{
  "num_hidden_layers": 10,
  "hidden_size": 512,
  "num_attention_heads": 8,
  "num_key_value_heads": 8,
  "head_dim": 64,
  "intermediate_size": 2048,
  "vocab_size": 32768,
  "hidden_act": "tanh_gelu",
  "norm": "layernorm",
  "norm_place": "pre",
  "norm_eps": 1e-05,
  "positions": "learned",
  "qk_norm": false,
  "attn_scale": 0.125,
  "bias": "all",
  "tie_word_embeddings": true,
  "parallel_block": false,
  "init": "normal",
  "init_std_qkv": 0.0176,
  "init_std_o": 0.00392,
  "init_std_up": 0.0176,
  "init_std_down": 0.00392,
  "optimizer": "adam_variant",
  "learning_rate": 0.000541,
  "lr_mult_o": 0.831,
  "beta1": 0.9,
  "lr_head": 0.00481,
  "warmup_steps": 221,
  "schedule": "wsd",
  "decay_fraction": 0.813,
  "decay_shape": "linear",
  "final_lr_fraction": 0.1,
  "batch_tokens": 65536,
  "max_seq_len": 1024,
  "doc_mask": true,
  "train_tokens": 566200000,
  "max_steps": 8640,
  "dataset": "wikipedia_en"
}
MLP neurons of a small language model. Each row is named by its layer, matrix (down: output weights) and neuron, and shows model dimensions 170-340. Each number is 128 + 24 x the weight over its row's rms, rounded and kept within 0 to 255. Numbers have three digits each.
A block is one neuron, or neurons of one layer that tend to fire together. Before each block is what it responds to, as a language model described it from the Wikipedia text at the highest values.

Description: Surname-ending word pieces
L4.down1108:123151106106114115105109178088101133112117113129123162145142128151151106144111121125128143136141151109162115128135137139160144113136158113196152102114130139120084156150134112141100113113124129118139131115091111106099126088192157146136131191103097146136164101122140091126136150148099155121114099168114120157145136159154128094119105122120148102176120119106158114156147133114096079145118126141108113142092138132157124140073143148109143156149136106154140115127108092182140139087123079133108120096169117109129123119108

Description: Verb-complement function words
L4.down436:094130130123108155106148107096128120098154106153147115059116117095116130147159106113114111172199152158110133160155106091086146096129110163141118086143111125187123126110129152138126129104159115115152151150091091134122112133135133152106164052140134171120141118170139166101156133104130129130085097166102081116149131127141132120130153092116120135141130126101112149085129108105131187112139136115120159156171102140141169117122142168112109139130080130122143109123119165119139119115113136129159156113138101103111114110112

Description: Phrase-closing boundary tokens
L6.down121:134137128131105125135116142103165112133099136119149113108147155101139088139131098138166102167111175158160161084139113131151137110136142093160108144098155123109083139124129133158080112106145147122119079144156097122134143142125156052116108152176168171171127112131104132117185145127145115134137119137142116095126104126131147127163142100140121109118138128113111148155144118107103125169152133124106116146125091175163097112118114151130149151079110144088117114135132123161126137131086117121147134149179144127147142146144
L6.down451:145121121136130148091148132094149132140159130110105149102151114155125090095160098075133097142136144127165120114143088159148160121126133093112099149104079132161175137133107140163095125153176108100113112157146112139144148117111164125150105160093143127131139100131109114124095175142142125121151093142095107116142163103171128095143135116134110125116145131096122115151106112148132108146155143139139098124109137139096121136127135136102087140119140109109134143121095074142153124180145132137123120117129105140102121128148
L6.down629:110134118085130128119113140124148127132105171129142104147103155128137136153099083154109123151124162115084115123118093125111087124122101128116093120120094118136167118094100138180103113135179157153149147124065130157111105119117137133120128114170138150156152111161117101135144143141157146141121119063106134117103145101139123166158095120124062098163138165157108129161116142137087128098163135162110120129092096146151130152124138138162117119166160140140123120150116092157174131134170127118139130103132134131118121123122
L6.down1013:123132098100120112090120130139108140128134123123122166173138133129119120124098094131144179153123178167128137127115106092097140140111182086126115136139120121173128122118129102140101120097113118139088120134125127121130110157146106115156109144122165144181141100091157110136149153119129115101121160109127148128116108169157164092106093123111131130121155149098131172133073131182160127145117106128117130125090114104127104150109139116170161141107136113135137111140128162089135099114154128158157106131158118127129157108132
L6.down1186:137162125125159125175134146114099113114089141108103122119131155118112103149094145211136119159119087166134147137116138160116142127101130145067119135118118145094104108119069135111161113118146109131101158110145149108141138133089117129098107162134129150147101165115109181122137156165107125153125146160092109152092118132132143158143161110140134096126119121109093122130110138123149167077156192158115150085098184130113169130146114139100135159137111091143153143141150104151097138135126120138177105165102121137061143114120
L6.down1200:126155109111103161162107130121125116124111136093138129117120117137115148147144121144119110117124139076126135117119143177119123135152135107085105115139096124128074126098103134097119116095196113131067139115160179124131138114121107136091150150148100136124121142124117177109130157138146184126134126161134137152144164118113138154143119098140149079135144116088163154128120126106109115102135148108156138119108113138107198144106137115132151124109166090119128167135172145117109090125122092153121127118178119127112121116109
L6.down1489:109134118146112174103166130113174119153123142162143139115145114186156124157155113163168126174124142094112141112117089130122058153109109094164105108127103091150117106119156129111143129173127095131124113126174103083086166160170104126111160089112135158097166101167143137134085154127140156094112144132142105113104114125106116120157110148128121130166110135108136105129108105080193108152094123160123183096140077109153067133156155104112162104137171153153126109118126136105153123123152141154134102101169151127092107113120
L6.down2046:123167101118106079124140142100104113113082195106153152146140167115132093165091133104143144163157134169169132116090103172154169117120126101086122136107107158105131126165116137142162140111174102120139171154143124131161087111135168098123103139101126151141137106125117168153080106108148088128189131136095098147106162136132108119157166162156115111108143121098139091152136144137131162112142127155110137097071096113121097153117166152124124159127132138129124117149145116127088118084131133147163127126115126154113162124134

Description: Transitive action verbs
L4.down1359:133109146103139161164146125153117117145131131107117124170122109139127134155134169149142133109112128131105129113115120111130140118131123111126147127134138156126155158169116144134091128130136112102171136122109153149148126091145167144161163128119165158118149106136113159108100139173081136091103162120160113150163060143124122108131122094117149148108101149162148104145137107139135113142161096106139119092137141097118153142146125100097156128111135105146129119108137125128152129126108149142084132080141108135159153110136

Description: Sentence-subject name endings
L7.down41:128084109134085092161112144095119118139134149126118089100112137133145162138134077151154115164139136146114106129125159118160134145135143126117114116124159108140094122116113131056132101147143141139159161175139131155129110134157111148121123144111146142161130167112128152114154090132157149103088120074162125145115164117114125122128148128147113134137106108151131138105102156150138143133150156149109105158180157136107142096154136104113115112176127119180146129141128085172138100119129132166176089100134116098140103130140
L7.down67:164133135110098140126120099101119120109127158100134102119126143150123166126062149147108165129147132156156158152180122142136122160089155126121128132162140135170156121118144125177146143163154173161161158156077118156150125104074149093103114154101126132112126120119127102167107114128102113154162119121117110089102139138109166108144114134104107112132115131130149115089116130098121144137088117181157169100146127145124141103129134126101113101150160136096150134102141123120122169107136104084159167154107161147102182116115
L7.down463:077086083111118129109149148123134184085161127097171079160109138101139118111091170101105148129127093155168144123123144117141129155106118133136155143098141131125168145093094122147070133184125119112105105119102073132133165087126123147106097106157143143118087156134129116145169115095094103138169101106105140124133105123129113147166110148151112085143172122120135115110096156054105148115111137137121136157111127148101164126100128124170125138098155151099128138127082170153134131121132141126177104143129140153123144128156
L7.down597:129083085115119159104117142088132080134111156111138114131125164146143143125116123099110096143110113170160138131104115145152115111118126118147128164142126099158140136115149140119145113142177117111168163174094138132124144131133136127136157126114086139144129136147104137176130107155153101143157146129093098143112116103150165110128134101128125181166109111128146137102101100146132149155109102154129110120120145109139123138138093118081161124136142112111144112132167113163142123123124089099127136081132153102091144179100
L7.down606:168112148135122177143144083166163141126114147130124139108116142146154156116143132168121121140116135117124152111128136144154144096152104095174122104087117134093124137087135186108183107138092113134099108125159138135164165154103115141129147099130161125120126149151088143117144158139088135129110099136089161109146112139125118157143151102132103125126112104118117095133120129163140139163182132102127116067159127127120126122093130166115157147093119105116121130107121114140159141138158161114136119129118143130118097151129
L7.down1161:144140148098112126114136126143134117099126144112123129102104146116120122137181125154113109138123136115168125163157124109120171127119099126173126119123094136159122124143092126153111116128136099109103172086153124137101120116126137099125120136155086130131118135167091118117185089127156129158132135159082113130113102153125159148168120076103171140152078164130126099144128159125116106118130173128117149103127117136111087117131116142114109097105101111095131138112116157142122158114169118128119135157078146125131158135154
L7.down1468:128105137149126117105120144119148168163169093101145144152143115133100108116144069091163131141128159116167108166111123166101140127119156110120105124150153112150125099130119120171112129128169080162128125154124108129128116155127105121157128104120144142103129130120127100129121125143107134131136156120106114139087127132157101105115139132099142161120157154110169121176143130150174130149113124118112155130091145124125155096141137137126044119108087116083113118109140117078125107136131133142130131114130137119140157087129
L7.down1511:121139135097103123169118095107119120154158144154099152183159139111108109127141130100152105133111096088154137137134116108125153128135134130130142176149146112152159169130069159138127156133162105152149172141137079152105158147120120181136149143114101110122110119100133129139104132136117084117153155134144148159162182116155126127134113161100129102128149105116132126156138117192174158138126149131130110108116168103111155131153138125098103110135114132122143158091120109123149116119086154128122134144086083151166084110118

Description: Technical description tokens
L6.down296:104093111158111085141121101123125098096084122167134112110092111127093127088153136095152125142134156130142153107136125110162156113123149109129106183131145151147135128103144113126116125161106120108125150128156168140145133117127075136075114071166137096164134108113139158142128136194151133092160142158077111168110188155108111111125165110092160119130128116120149158127109184143093137145122155113103128094115110128116120092105127115146118177102123168111144141128131186109078118098136084166132089134141128151105106135134
L6.down335:140167151159107123152103140140177106133112140142121071144146119116121145102138146136142137104114154168109138100138146104119136141136145097094146095109115133156155115118082139107114091151166054141130143118162134147151142156111174139131091187103149126130105118134159118171151141098109088112129162142154129117092149177113114136135117119177093146188117123122114118129140119112100111138129141116141115141183172129144127061102124128130179151113193139137141125141124146135102106159178118134103122166133129094138132135125
L6.down385:139129136176162160137136124133138125126117139111193169058129133084115147136152142142075157103170180114137138112121165134139109127146119119098123099112116165163092147150126139121152127153123143166112124122071109111131147102078128116106098099156111125109137124127152129096124150115164124123101150126124146135120107111123099138121160139123137115148106098148121101176111110130155154093125107136085152116145106132125145092144139179170105127124134104106121152147126135154113133138142143128122096129093136120099128110110
L6.down890:111091139140126174123119151135163116136124129131107129096095138104133135130115136147137190129200123095118144125148137157123137168174117111125203091146117108145113125106133140139158117180137151150129129108096153116123141136112107111104144186104137106076126139111122166107109077131120164142112094111134121141096141154147148113106169130154106114176125122154125149144098114140151133129128102112084142112138116082124135116125153145126092114192116112090137144123144096057099126129172104124092108126158180148127152124161
L6.down1313:120157100133144124151131097155137133134094161142150117104105120132144155168120092129134128130110137142142182158082149130156129129153121103143110147109162090108097121151110131152207122175098174090110146113151141131169137154102078105160141152183146134147106129177055099137121136137084132087166123133127127153126108099098129154097141102165093146142114114118127124155117187117150155138116123134117097111051087105134170135084141086097123131103140134132140128140124113138134111106123118121136139110124073133142142142120
L6.down1610:172153109126130099149144159113147128103153155148139156121143089152124091104107127103081161175136116135107158139159083136137098138139091122109155151064136190131115135100098138128143083100150133108098170152137109132138143130078149167092144116129146124136099127126132145159155125144130107106147169149082164096125162128164085141140128155151092128087120081142117110111112078117079121119157105100125153131097142112137098104094152158103138150123096139119131127135125133153120116129130091133099103144099160097113123127190
L6.down1756:138133100143136212134103121114154128127147136111159153129124151116122132153101117149146127138140173101158149151111136186106135153135142065065115113107138150121131112145154091092148098168134114124129136114115144131152140144111087140142150144101136114110140093105144111142103115161119151163155090125125109110117116145136122134116127145136113141132137123095094144125125136135154159103115089151137116089114098111126107082130111127136151115143142150131130115092158105130121111121112109121131121134109131091104133177133
L6.down1861:123108122129137149145091130104096134154099154093128145115126163108120164117088124141142152131138110102144172127129124200115125147119142103153108126100134123103123151119130161120187101119131136114115125134136149104217111119085092127142128156126122135113123132143118147125104142145081099135111098127114130156102067125123107170134110147099121114131119081116132172090121157144108154113104156145092111075087090139154141125069120099129147102123140131127136155140127075122140135110163114122129113133096097116106119138119

Description: Name-introducing words
L6.down74:149130115075095126142134100123126136110130137095141132154145149126116146118144144134127110131096144092064140155115107177105166126163126140115137133150109131111112126118095116097148154145117117129101153094167128132137147130162099128094107141166103156115131140147145094123129131123190134107136146145124132139122135112153139140166157122119142109159147108140109105107107102144156101082170165145137139101127200139130122166144123149129139154144128135137140148119109145104132120125129097107152154130114118148106109156143
L6.down518:133115118117140105086150158118186107098144149119135107114123119127138117142156094110123149130130160082088151153114130080074075133146144150151127136196105118154159110120147108140126130138134165078151105125072083125111117111173151128165131115143157139174138120110111146125123125136135147135146139087172064125129140135124134115137116191109096119138109107180139114163131118132107112122151128117101148193132110153133138144138125124118103148127121127128135125141141123129120154121132121124123121108124113114160168104107
L6.down730:128093163093058122129152117138162151112123084134151122104112125139159162124184140115140091135125131102078142129132133111138130111139106189155140163187138122099118102105091063129092119127145111118127152110142121154135135058131094155133136135123140194116090110085116109081119111110129090103110172113125144145154132118114102129133159132116132118121136101161128096145130105127096096136123105140130111131135058146114155150130140148088146124095187129172119163131123159131128110160091114103135118116149116151124135125118
L6.down1009:153135145131158153170121156133134133115109136096153148158155130104165149185144138137157092075148078151099131104111122173157102103150135155136159132136151136109103131100108091135117124100082084121075136097124149124127119110144141141102149118089120130136103102136117135151124152180120086123111158133079101105127137130169112111100132148100061155104112097129096132112125132162127163138138096161067142100157110132132109174131154125152156114085166071116125110121106109102134104129097165112144110124119117118150137129134
L6.down1421:132127106120114136099153137129119067144107150157123160152135113175113093144178151105157154153112141089134130128112098161109113131139088113146117163103178161137189106087177137116098125152106106068117149122122120147167118141135132121154107095116126182155145126129141181129084116125160109148150097098121115105152142139063127091132093133116101121139117113156167094118113109110140096126109106132105177103125055152112122082129176112177125105170094121136150138132137143117109124101094153144132131103118092106126109098115
L6.down1542:131100145108094113142163130088154098152093151123136117094127153125105123138123140103128181128110141122142121135142120126157140127105137100133131100157105123148131108135122119110111114103141134091159122121111094153155114116187160119134127149125141119158169091137153151120153112102142143093155116137132113129104103135116138147131140143112106126142131151146105102170133149149175146129145100123078131129085160147142114130130120152117122144132121153088135129124133112075088146169145133140146160112081083136127110134113
L6.down1597:099141130120157145122136138144113109079107180120155109104134121142143137101095114081104118146166118098146099124081109084140131131121102137115098132142108129139156119126148136153117149131175148125142107122093108139124189106159150139126106116141123139124128145093108132182116145148158117097117120117128098123122156150117132114143125116131103133142151127168143112152122142138126148098096135134145083160106069132150083112146129178113059119160145144134116131147147097150144137150086153072074123100146095125144132123137
L6.down1641:129106068136149111153131114112106083112110119117125098099148138133130094113111145143122118165092145123101146173142094161128142130133143152133135154098124130134138105131099137114111140094152089092128150082166093184110090115140147125133110163124162154119096130148123135081117093152154140087102131117109143123104091115142158130132122172132186115103156109160117100082100142137138081147168150148145129089139187171122116156163151176125127130123121121135142142112098162130155118111131118152132152134107131157122113125167

Description: Naming verbs before names
L7.down410:140169158124137102089092103125124111137135145150085091076125140152118097082145157150127107114097098090155124101129151139110107160137134135127123107127120135128191159189135113088121119141128148111158147168067136126148134102150156129124172119104151127152118154131135110144143137184160098195115156132097145111108159162113143162160139122109130144160124126155118143135152168113133103129160151068123176139153132145069143133099129124119152090127093134076127076138104110136154162144124129173134165099078125114156121150165
L7.down420:131149141108115157144138152128167086115136131151137120114132150122128152152132103121161133128136145146169121149134157114129122153114140103181117103096101089167204135101139157137063137160115111132140117112164112154143145187119112143112148089150168155164132154091113126144174118137112147164146167097155082102110140154147134125157133116111088133129104146156110109100150127105125128126112132133128144138103030122147137118171115130134136114135150104123128110154129106157148111129134142104131105161126110076148170113142
L7.down546:126140130134089113123134174131139084138109163138117132190159113127111097126092162160137178127145134159123136140152109130136089142134124098126147144161167130161125119136128088107114164108111105145116134125072139098116120116123103106150136127120139149146160142139157144149137127148131116110166153121136121148069121118090111089117120149132091132107099156070106136125082116099126136101133110122100166136123085102173150161150083135130131098142112125158130125116112153097152168099099146155129099151136151151118135163111
L7.down1200:162114142119099089147133092098129149096101128090170118106119105109130120131148094116129134139200156122092157118131106073089119148080109143134129148168122123134156095141142120151117141146113129106171115103147099135137093111128100141132133108085138140137138119082157102161151106110169095128121120110133118141127142143124124101106105140179128120110140095115096143106074134096147148107169107106138129145120087096164169153122102134091174123102137143090132125116110147127154092142147141139093145115167139111117137152103
L7.down1432:117136134108180164117101157136133164121127105130135147095143132141166126132114139128148091194158146127133131125088095155071126107176085150119136148093094125125101175098125123155094133172128112125111140117112106159135092111135125128152133088116120129110105112141110153103129104142136157109137145072110049125179158099153115133095135110130114141142147103164141139124121101096118111158133093105105132158119085167110115093173102149122108136106130147139120138091165116128159118113094145104130104151123144133107152088118
L7.down1599:117089137086115149144108100154164091093130130113144139131107119141143160135139146148163133115154162131179136121118122140118110096102173130116124138149094145116123134154122144140168139112120126088106139098087148131158133164138154143139112080141124135129170133150111108149184102146126159107131076146120077149181153104118156103105142116134105136096139081125132142166131108097138096148153126121119110104116083152134143136141131132142142147110139102142138127119119132105100149147109145107134125081169096074146095141149
L7.down1712:139109117134129136120127151135162070130113147149173098167113149079116138134084127125113157139155121155119121102089146124132130144174133072181164147139149122151148134183150109128127122141157112144111133056106140146125143122110114132076127164150072142115094107119185139166164143153162127115133154135118118098150116130127132090118150161103116120145115128123135115153084130101156101097100103130134154163109065133149130147160111121146134118143154145122147179115144131104116132128147155102144118104119138112102093156170
L7.down2041:150153118073071133125132148130118130125096124134174096130119087158124140144128132126095141099112148155153113129152146120138172109123157129125099175137167085175127113149127138127120106116154117100156083142121119146131110176129150128129164115131133122101124139191104157133147141144175119166130129115136121106175134139149159124124181121112110174113139135115142149154122135134119120156098116092146126104127129147111144033137127134123130171101137105135118122159138094110152160141161145119122139145103134138134149149124

Description: Subject name at clause start
L6.down565:154095150105123161140145099134139137110077113140141157129102137188147126145129108110100078155126148163162108139141148151170097118098110109090141120135117096143188169061178158133131122150143140132122121084129125137156092163119140151126140125108129119113081123124105105142098131100109111123113114102106152126124128113112095133136161092155147107095130095115147134151123105102123121159110099142136155137113133114093118148107123144089126143085166140152121133129120123144173154171117138131137115121156090123131158132098
L6.down755:144126144099133121127142112122141124128137147110132170152149092175114074122113066119157148138115145086131136158150098144121100149110131139187109154111111168124131139166120112151121132137160116154132141099089134141103132150173132159139137144085104108182137153138130140110115162135141105115105128166121101124107148144099099061130136134089134138131135134127167090151145156155133097174181161148189097112153139152129104159134106110132131126095135106117121156135107095161188167126110109160102094122140094119121140125142
L6.down887:110161107131140088147146124088124120128130146095106111154153088138136110119112178116117125124132092145148124145156146153140124115168182066163123093108122175152150130117135125135130111154112137139136159106155141125149094133117097160128113119108098135132090106084115121155122126153120144150102154153156129149130111147124094105155114152162150074100183142107108142118148122153175135116156136105133120129153112107112133163154146133131132161128101140119123146146110132138143148119086129119115139103114095160120121149127
L6.down908:124110131111165177123142126116102101137136111124149135181102181136138122147124130130143124184116150157151148121152095173168142161113133144093135119100152112127131135094148145104150107097136093091076133113134148107153079126143155162135107136113106123097171120170103149125097157107134091121109098136130123120124081123123121135176150172148117130133111101126157132119116123114114126147129111162097118150114154126102110148090150134124130114104148123151146119090100133137127149146105120140135103169155112068101139132140
L6.down1002:149131118126135154088141142156160099143125104123158139102136147129116085140128096080135124123103159120162105089136101164135161145094155119145122118154158099139094136162157158136106120104144109105107082123140126152110118177151129121114120095156152150118172104116153132113131172149148105102119082147112135164098108105183143105181103127123139136110124159129168095172179113088118133127137119127078141113104121131095112141106123107156065146111138107115117117110128116119169161153121157125149140136122130102143143080124
L6.down1222:157123116114113119139165161092140096107117106140117123120134120132155132111163066141050161108169160072169100129155126128114169135149145115145113140138137132099127129144129116131144121097148159135135093153109130119103116131124146170072134090111161125115128148156114194132106141091145090179104116165113110101117156122126134136140133090148096139114099135149099130112118139113165126104126121110109135132155115129138124136099138084104134133116140142129131105133129131108125128163111156100118153114112131137155173109153
L6.down1647:117111134143154132114104133099112113154093105129157148140120131143140162145126093111132129121122159145131121125120144139147096144125121124097153098107133129141138170122116137134151091115196149114132112122146146138120103188163142181134125153121131132114160107134083123108113110112188152105128107147117131076094099118131101152138156121118120119125112141137096140129140147141128117131136099127109131127085122161135098109115128137128087153128197174139096100094128109144182160174099122135149156118163086140066142134098
L6.down1734:167124096141107168114099136154117166164056148144134142131155105129133151091123099135137143176171079137137140140101154092154111148153144110109121133132152182108094168131150143134151122109140160163144128114135152136143151097121145140100121061126130129117146076135116138118147147144143134106084137106113109112145147139143093138123126126148168117161131105142164135119174160124119107107140128129126117116106154118139112132122089129075172135098144086135127142103109121153143111105132123117155122196160127095129181128143

Description: Copula after subject
L7.down261:130134121118118143128134175141130078120163170108086114119150141130139101104130191094106135125145116100144102116119128125107168152140137136120121175132133118132094174138170130141117147148092156128110130131150151142076126125142139117117143093119160150120103109146155140187092126099138130156194106125119130134078112100144114136139097123094070139140131091114191110111123122127142123142101153141131169139102126145129128121150074120138145113159119142148119125110165134098136102121098127121132147102165138157122107150162
L7.down736:128167132159122165146125134136158124106131123129095138074097157156145100179152118131171084167113160129096116147130127159106157123118107121084130144095156119121120111103122119119117094180120135118094143112131120149141133146106148100115138145095128103147134072143125164120136118163122158138124123082098116134117159156092145108147157122141119165144113126142096111118132118118108145140161099107107091119115079137146110125137135155127117116180114099127147132122128111121134117096128152175082146114105125107120131152079
L7.down756:144116115161140132151104107100144134120145111090148137126148148133111099142165117133105141088156140055136174134172140121133147051116144094105145118102173135106088130125110103135144084104102131069146099141094142113123164159121151078137149128130115125131179120123120146152169131149104164080103143121114133152160103107132109141099103136131110107129130086132125134151122115141102072155108161179101151117155116138107112102122116156123107117116114117144111139090138179125145111061094139141105103111114132165135128201122
L7.down808:160160098141077149138124092134100137125180139157123154101103115118128142106107131140137116115192144091105106142111156138113123146136128124098137169087119161118067110113132106140116131179120107134137082115117141119140098147139149144090139113111131114143146075134179131098129141156142147096147101082105188133141123155135136132148150137101121151154163056128139085161125093125109135105120125158149162095134140130148128147114145133171130160138146098124118122134109150111118094121080141120140084110127144142094129118117
L7.down1307:127129148113085151105103146107148109171155125139109147157153162145131143123125149122138139119115106121111159139121110153109172070118184121130122153132099136134159127129133132130147092142104131144127161155111120140142101115153117125069139145114181152113105124070112141100152110116130138155068087115145150151146141104142093099105149140101116102115163121153143124106131145140132143130147086137129094125150158130102116154120096148169104128077134136150151096068129147126104108139149145149153146091096117095119099175162
L7.down1619:109116155134123137131116090188116125161108127104143124135102131133134128137119129143175104122108131107142134147153126121093129142147138152167125124118115122104107129103092103131125117114101104115148170141142139089102125137119118156132105104154131116165166103135131186104134196095146166117073120151181117141093102148154160132081154103118174140124126130158163082107145147089113111117142161138172129197173115106146165094131106105106134123142097105107125139119157104163078128149098136136105089148162138139135137102145
L7.down1927:149117137080100164130051097144100087137169183129143123087126141091110119138130149102134081149150144072139122108123145145068137103146113134101098162146124153114097127124111109166109147159117129129107135145121150107109114140128101123130139056117106137134147128155176162137112156146127107148111134116134097126117159152124128136098126118087114139132182113156125103141112114150188155086073130132124126080072142132098131093109100141153123124151136151119129109128132126136123126128120093159165115127066126110151130131121
L7.down2030:165111046153158148140097130146136091090111125106128142087148085107157103127074187088094113110145136103140118142155146138119113116166116097139155096120165134144100108114083139175162123111125155137112120114141126129130150141135115101122162109125103077135107144097168126118122108118126103130117114111128095162123130157171121129137071089145152111112149132121100124152092094159122136152131113091113136114097135125096121157105130161123051145163117111099124127117115131127140115112075140103130086153124127131122105159145

Description: Surname-completing word pieces
L7.down194:144167161114144113100121123139149100094130116139092123115121146129127091158135136206123129128102104147164128089144113159154116135121188113120122166123086093107180176102107143112162138190135118157164116136130120119114114168134105106059152107156135120128159111117095120105153129186138112196130131128133111131095169132116134091145129136088133136131148130130131077117114159148114136109093161101102154110160074117107165138119166123095095117152127128110119105126120116206126142121143128159099113105099138083140129136136
L7.down234:123139139180123134091127204108091158141163106136110130081114128100118111121141139119145148141117106105098152070102126151121145119125141134168155100093162095129143167115109158104162098119119154109095145172104094145155146102123160121106156108101138147140127094125101114158102127163168118148145124147105159133144114146119120100116144108110156084163136103122125063108106132131109120170142112108145108151117155122175114136152142136148135118159129139183125088117095121171159142119123104125116098154088120128167112130132
L7.down276:147122080122099123135145118116138182140144144119113150049117121114104146112144155128093122105105124120123125117135094131172149131130117103138115113181149080135117110164113158059144107116136159115120164135148108144151123127157131117183151091133123144098154090133093162167133128135093131138164119109111104144145134104165097114109106121153113116145138108138149144151110150107104156127148125117168116130139174142139121122141114112128138065167104119130132151133148120139148138102148136104178117134115104110133136126141
L7.down444:083176160119107114128153135103115101123114111144153116087132111146170156155116167109122135122108127177142130106113095081117133160122148118068152150142096128145133153108133155134084114140124108119160130102096121152103098136160141129104140100146144120108149094131142134127091113124180117175144111129125142135133148128141121083169153109107164146131126112126122119143127157148149127195097138146105140119120094101112106122111174075106134112127081151094113098160128157169107152108134191130119129142104136102138147175163
L7.down1051:134107121094124125101148148106126073119125114095156118148115144094122157115157120099130082144105183169134118130128102127146091115135141104201117128135161156097144106106186132116100076096124126135153154087137157117145105098124147193129131110147132144125118147099143124140133147142136108144100102147149150144189089134114115109159169109118149119129112112105141136151118099129114141146139090086163122146138205107141145140165108139113127122124154131143156151073122109175140128125149087068113097132150147122124145148096
L7.down1512:103096110129142146122133150135129124111128184118129157142116081129089173138100083122208092105121159136199139130140138113125116118110130133108152127082135130125121146101157114121136158078120109099108157139153126139140083213138127175104175081133090142093139135127140121102125148141138122105142122094120141161127127112132145133120128116147144119076140122155133126089182141098133148144098110108124125141099200120096143135148097111112095121083145114111143085148130116152156123141139112151100125124143157108143123110088
L7.down1562:194148107152120122141130137135099124114122149114133110090079119150148112125109110108085150125146109115168176130120123127137119121136137131154157126117147093133180149097103122129191128062157131109130141180108088125159112138115154120143100096106113133081138130125157145084104148137159127137150098114101121160073161142102131078089087107074130128109097121111136120125093183099084098142149116136146183129127143088135156154086131076118134154125116133165103098117160137114106146112114141140081161113149135114176127176142
L7.down1999:090129103102086131102142135117158131119125158131121118124084122101127161149115149145159087129114157169190148142112167109169110114125118105133130152146119148142145118113165101127115131124117149123167092092167153147122130094131110116098136117127080167128155113116089126147151131157107140132116104112129129136109129151119125129116146117145129100118127168131174107135125159118082155152098130137124111138123092124154143161115134111159154096125132145145137171162120129155150161120143128123130108144130133151120128133164